{"n_head": 4, "vocab_size": 910, "rope_fraction": 1.0, "attn_scale": 0.125, "tie_embeddings": true, "parallel_block": false, "init_std_o": 0.00642, "init_std_down": 0.00387, "optimizer": "muon", "lr": 0.00211, "decay_fraction": 0.61, "batch_tokens": 32768, "steps": 7331}
MLP neurons of a small language model. Each row is named by its layer, matrix (gate and up: input weights; down: output weights) and neuron, and shows model dimensions 16-207. Each number is 500 + 25 x the weight over its row's rms, rounded and kept within 0 to 999. Numbers have three digits each. A neuron's up and down rows have the sign that makes its largest values positive.
Before each neuron's rows, "fires after" lists the tokens most often just before its 100 highest values on Wikipedia text that the model never trained on; "fires in" lists the words (lower case) most often at its 100 highest values on Wikipedia text that the model never trained on.

fires after: " d", " e", " D", " ne", "hen", ","
fires in: "director", "she", "directed", "they", "never", "he"
L2.gate610:517500506490502513486484476543479492495474511479450465494503483541514514487499487511502536537455504520510523516482518500521487512470519501514535513521508521511501477482547522519495508482569533458491547452516482505568576494517507511489555527480528487524512505486512509507539476535490535511521488493514501492514468501519483490494460538534513519520505444498485511534482471513510500497505480451489498529506511509504476527493517492495517503533502512574479472480495521482514471523492490481526537497463518509505501486520451536468500493462499480501499510507531525468528497471508530485
L2.up610:513497479495482500502509517523506493521522508521475510490483484540496508483492454473508511495461489511515525508492510483527494488464500519500548528535521481501525477498513502496516519478572525471459514445516501482527534490503546540514510480483496479508500512475520494477519500502493534543487507468540522462490536537536498510480483537506519524484515491504511506492461494518514455545507476489482526546505491511476464510481500502489501493572523538533453466485468501505518458536495466489529526472444490484499526523512424525471496517463509479509512499511519532459524491466481475476
L2.down610:483490528483505505508578528481488499507528473565488523528483501512494469523504475453471498453530462483494501510503461499470516486505448523498489534510512506530470497529459477529479493496464513526503478486467497485462486487457513508531428469506507493517483520527528496505504543432478490490497507509532489493480550537506528505496537506508494534458490531457556471462485521459511466523508482543517500475492476480477507506483540536475487489500527509468517517503511502524527519479471471518489501500505489474518543519503511493504496491554499515507480509473503514503504491482502475498

fires after: " for", " in", " by", " with", " that", " and"
fires in: "the"
L2.gate289:523514504526480506438457478478483475525521502458491551516533438484534437482519507501487489503526472490511494519517498518541508509510529501512474494554503502518486520498498548547511466482503460503486496530467476504478494527503484494510566471558469490504506507503512499468496546497457543493518549487491544509526486533475421500530521527510498502505482457485467515505488486527506464503542522497489482478525480505499495481486497533530530530501526477482518485496485544482498484517508522482496521493496491513499511489519459484527477521512504514488484502504534501468494518503494519509
L2.up289:518562482497493473489533491503452523510529474471480392496487475486502508482507447513522541495487485480477495501517513526488510520527544518520511492540497543527521494539484502508545482461535482495518488495509500511501464524517513475492468483480537504498518490512494519489470500497518508545478519485482492532529489416496533509503488571505538487513509514531481496466528539518497502527499530504508550519477503513501499514502515488495496487502494489493491545498494459508472492521493521494511468490553457517508518513488479504524502501515525508523562531473494491506481496512472496504
L2.down289:521450503474492513492449488483522491550520493511496587506479465494476436488502488511416456517498477474503504507511504555517482481491512508464497490495513493494516497502494453529467482501482506529457486501480503478481548527502481514539501471520494512500475489499509463478513504486480518492527523503519521493481499542470486479506529454494468538518531478499482511541487467507521505469499470461501481449533483507508512487520464507495526506514523465487516469468517481532522484493502497492486517535452515484514513473531470474507449489473482520447464488500509492511466532500541509517

fires after: " S", " P", " s", " N", "s"
fires in: "south", "party", "part", "north"
L3.gate260:531525484502490519488482482523506513494479491499524488486484479517525484506525496463490503457480496533494480499501458491481467482526486492475504526481523539496475515510494487485491505444514489433558448473533530496510497530510463509488508517459517476511437497501501521476502533487468528526539501544485459483486513504475436460509502485460493468455478522536506546495528460488493565530518467501472487500463509488493478467504508477535523546479510512519492487518506455492538485443539502495485513443499469522514507513548510470521489515511489508504533543525515461456482485443526466458
L3.up260:469505476501494520526507493469541529477512512484513482501466489488465510555465524465498499494507492469490422511510510474501477480517562463496470480432514496501505510489485475507496516446495477496536499500506475514498459483517531483445561484503540491531528548468465471500438524474513494556475538453493527478514464515469480514505504492502516548501517547486533478518512504531511506509518504510485497475518499495471490469499503562455482476492493484548520475487467489514496511466482506506520469489489462505498478478474492523513508479524483519449530456517546494514527542475482519485
L3.down260:515483544499479495493522517517471492506451525475454510502465536498490553531501493523522545487469483497513485488467542518508465495502490459499526517499483517531523487512482501519502483496496513514508493472504540483524485528515479499492523464509458576502532483531478504494511494510460517523538478496545511533534505497497481507528464559468504460490523497491527549563481498502490519514549488538538492535533532517510496518530488516517495488514452509494500504549533511506500461496518491502503526433519483542486515451517490541485447499458513479512519533510498537440469499504480513494

fires after: " for", " In", " with", "In", " and", " to"
fires in: "the"
L2.gate459:453531496493516479538478532516498453568500471516523473496500493475500494481526497476506550536516516504535504492485494511554456496525493504485498493529461451502519501494505518525544497523508521497508519510520496532510496486495492504458512499512489478528478492504491489521474534491518491499515448471507495478518506517544447486444538540496481484482525469509492478454510529497525523497479493519512517529427503519510461452471507518487490565506529456492499485490444469488495486510543530508464480493506482516506545503472526529543511539548466498501523505521527500526443498507464490472
L2.up459:554514472478470508471531496505482489480537540499459469504464525532517485517546527493511503513504502477517484497488510488488478492534528488512477489495512571535489478530511539523481492494468466509495499516518491517543519508508483483499488490525486507484517472549452482468485508520512489528518529475505526469449474534484460466497492482499449497516504473458542480493534514496445475497561486513469560484526523455515514546497499529507499468485455535505484505496522493477504513502509487496528492500531499480494462541518498495486475527478526486473499460510555529498489489519534488494
L2.down459:492474516485493490509441472477493454509519475505523531482494482510502448483518470509481491519510469513492503505517521512506492505502544507498507496505548462501500537491511447521512487450582509501545469478489517444500510532488476540511541503523475530513513516460560502541543491485498552512486517533524490494506535483506512548542498547490525513492505525533504511487507456507550518491476505496529470470492501527522491506559483494461519507510511504492487480524506530500502497491495463475453523504497480498518495449460452488538489500507517493461518506500481445489512475484529536515

fires after: "le", "or", "ac", " h", "e"
fires in: "george", "release", "college", "home", "reached", "aegean"
L2.gate454:493506515489512464471568506509501527454501509464503493477502530523462475507471507509533466532494509480469506486513493500505467481543494479529493486526515468492443504526446498454439450547483508463497556518492516533501489496512500511457456490471498533511509505521498519518490500475531474486515544512490526523504492514469495484523481478502524472464531467532511490475490543521523492469511500529538488488477542495494519492537476465511483478502504459486562482528534527501511490486532454509493499524507516558503424511521470438513499489519499490532450476523460470450514482493473494506
L2.up454:511466546527544530486481495492520497514511491473514511544496519498509487491502469487529507486509495487515426478532520529488497524491483498502515478489448505487515435554499474493491501469515447472503488523457539503511486513502479501486508489498508475485541505464486517503521494516533447508500540455496510510492469531534523504509450554477492486512506500510457537506501481523470505526513542486503549498509516496482479489495468489460476528507482476516543488503475459505496527535453527498484464534464516530465511510499475459516523512507474567532503519523512533460498487488497488480
L2.down454:550520458508488471498499498515497549473508493516545515488482482513494490490511520488488489504491520511484521476458525475496498469512539497492505489490538535496491493453505534472502546524490539505429560492543491469565471480556517492517520530505475471469477488520499496464486457487440542495519463553485528481509520480490497504498539493509524517481539504503559527482485499499498521546507473490456550505473462532535499483491508537505523500489517536508434462489504500479494466460494541503457530472464489454488480521502501546490489514519455480534478477494536467538499488493499507504

fires after: ".", "s.", "-"
fires in: "he", "headquarters"
L2.gate608:517490486515461507497510494495512496518498489497537484438526539541536512458516524507460534504499452493497473487513510488503463497436488476522507551482547490492503504515525507535492525455452443568505458483486502545511468498488489517508457521451478501482504501515513525489508530518506514474489480464467549504507479447530495466517510530491532516525490514520535480501505498511561477528511465497529507492502489501507477519518482493503549487533491461493470454470519542520508492544506498534500473499486522497499477489498532509480518524515504537471563497488462493541521527488500476495
L2.up608:516515516486516499546495517531496507474523493459486487494529519467507500491470479543506459518502481439508551505510529542511501527491486488502537508496517493488481550512488497439483489463527490493527473509545499522505471529481502486522546520563531489476467488461541522471473513505498483471455476499537479512511496484482472500527462466480507468511550491450497514525475454486459551464451513471539456496508498533482531468466516508531496543507492519516484502503524465502503531497515484499475508512498499528465511489495436514509454482491463499509504505482540506498514500498560542503
L2.down608:498470508524570509465537484506497511500491481544501502475523532519469540571536520457465509497507474482464470462473501497508536490475486535515493557529524509500510492524511464531512534472539527463511507472501470504525496446526503496485488497478511511504530490502484508478490501473528491514543493472505502493457494485517525484476493544493477509495472512505452442480491504483522479525519504505475501543518485529542516489517493483441517419516502496509509478457520516481481498501494512511507511488490485492537513481485535521508480497489509511482502517466464473513500505491508505503

fires after: ".", ",", "hen", "here"
fires in: "he", "she"
L3.gate634:506489513521490527465505506520487480539500493508526447474464501510506470518511481545510499479498484479556461481507493493543502537484520470522512559497552493477518444529516495487497580498518477548525467495531471476548441506497528480492467552458503462464532516470517502468486543517482480499476459496480503475515505501483489436495467501465426518515516513534490434474519524500512507491513490487515514531466475504499512493474518529466460512528513557524533470457510505503482518511474490524484508475499475489515481496469467479513478490513485514498434487513491513513487457518493507483
L3.up634:477516479459496478504455496551490462514462451480518539500478497446490489463494498488482487481543467511512482475468495533571527475488533500496519490521507480492520487520538473493516476447511536530483513520521502473500497518488523522511515539489490536501486501503513511494507514475492502468476464459461509454468483485552461502492499497531556490506473458508493488526536500480506501527526498478515538508504471504469463514535551537477461469472529488504438550529509458490531495486513502510504504509506523506497489456505492529479509570487457483533503485481479494476514495509547533475
L3.down634:515520453541488465490554471502506536495513535492487485511522517508519491562513436468526509508488490502504530483494485460509528546478513498524530505510526504535521522508476474541492465549502469515492504465469466509472491508487531492513487513471495429486474484520532521490470462463483457493506513531539539483492494510476538483526458520441471520440479481481500490528527501494515491539511535523493483507463521568456533482478467492480485511520507500526513478535530558501474500523524506519505479485514498464536462520486553472514516452465493487485476475486481497475504491487488483479

fires after: " is", " to", " was", " as", " for", " and"
fires in: "the"
L2.gate373:515553515465462535467488499533521509495513456470443477519509465491518448492563483519485499492482447492478517552528490503523511504530476499465508528516524483433458510471457492513480542493516500487567475497530534481453487498534505512482542501513475450518495499482518536482531524506502493471509467511498461507512466489513493515543480523474449514522509473502535520491569525487544501546485528530478478469474494494481491514486510512445506456488493489503461521517506469461489508466493521492487549532496474492487515505491472523520511545514495474512501484522533505495492452507513479483
L2.up373:482513545500511489514519501503501459462528507490490490520480510476508464502514461551507504457523494493493481484494571528487513509502500490516502514473467526507506486546499536478513466512497508492523495511467454470538512568485475487496500513500519489533442494521517509493539518486497523524514504526503495490502527469486517517498509484467490468488473514509490510464491455501505457523477488516501533559532534523494499482479505538487454552527488487502512528487470474483440476479500463485528494454548467506481522534502471559521514512514507491455534450512542576524505479523493492517
L2.down373:470490470477475506497496522496516526505488470524476507477539454504484473506533553485487514538479502513485521502524438517518475527493528526458489500555541484511499532496494505537484492501486511543479467485527518500480514499509527511511489474505479493461528472487486512499485507543503473509519470532499552508484495514497478501476483540509495527463514478528514486554500530483509517491486534461535471448503468503468510499527491424500488452490496509466482484540520541534538503486507558515488518523488548507475441478504524424503488487459499517522473547470485466506511508488522507524

fires after: " A", "le", "mer", "e", "ra"
fires in: "college", "america", "association", "of", "aegean"
L2.gate472:450503460498527537487499437536501544508454513493507463490486506558445488473501479505551521517504506529497502536475532511515523506480480513489526480469526544517464496459517467454502519503537445476485465514504494509552501492508506489529474515476508510435521473456500522521538529485464496487513510512486499515455468528496515488495468531509486545496475537463492497480534512527499496482450525488521535516522485506486511500489529498482515489497528478469529513467498522457549530513505517499490519514531500508515485539495491491504535508499520493517510483542502437477482506538537506544
L2.up472:484499536478504473505512490475509507508505488543491503521511463537531510499504500526476485480517492512570486482518528520531544532510484499501484464531469507526491468499506517497467522457489518452541568486528489522531490496537487485485513502507519462488493523485524544464504514511547490513477486507502472512457478498474505496482487490477500466496498506458501438539503467518512508498494493476495487494485552501529475469496491503527487487495483549509456489545553495509486531548525519481526476545479496498489522497531514520519456464471448505511536448517527504547510523526500524483
L2.down472:535481493539511538495520496543517532473470511521514514495477557484517509506531507486528513466451469467463510543458500494478460520485504509493507494509481481469501537484461475531542501529527518533501468529475487495525526509500488501487503452505476545494508456505503476474508497487488512461512454467500491504505523477518506513538564500543516537522501510529506546509507530471457493512510488510499503494519456513470466496496457498465495530509508468509521505455485543547500464443475461507443505492506469529491494515482535508508546539529554495459507533516454541466502519498500465522

fires after: ",", "here", "hen", "ot", " w"
fires in: "she", "he", "they", "held", "wide"
L2.gate238:490475453483487513540514503531453495500524454527465459490497500513510525514493502484537481539451512455478541507529506493516479459555513546468491503519515504515496488495522480493546486516539497486516473507487470499477458447500475515503495553551498448514496478461505484474479509503487459513497466489506531472504452539533548471500484499497520486503499459523492473468495501503501446548461510506478491497485483496557520524471545489484512514521508481499475497485487534457516530533466509453493545485476518544504532506526529487483535464499464467545494508547465498492534487532514490527
L2.up238:497444539488529534519507465445504448461525488489557499532470488478508482513477494496477480463479458455506510477531535517505518443537559529518519524506516512488499477509518483488496453503508531484490506495459508506531542508484551496530486493522494506536523503492501513466529533503508477498443504465483488503535508461512486477486500455490519511579506505462514479492494518516505476466490502474510528516505516503541504534543548475509497515507500493496495473445482495476498497481486510486477506461490498487468496508502501528519515507503518464488507490503451520502535523502529480516
L2.down238:506502484482517464464538484529497544503466537482479509484553482511503529490499502515489509496517524525517465506467508437507489497424471491506494549523501460495497484502484473531504504495487509564455481497485469500514473503517515486487542476477488525480471512500447486494474531492489544488533518500543503488471520518510473543529501505491452484456501492534486492524501488486530497484504482518542466490500503484497531496506468515513498513477522528504487503519515472494499466508515467544514529566524466490479517482461502515516431499539475513520480536451518479489452479458511500485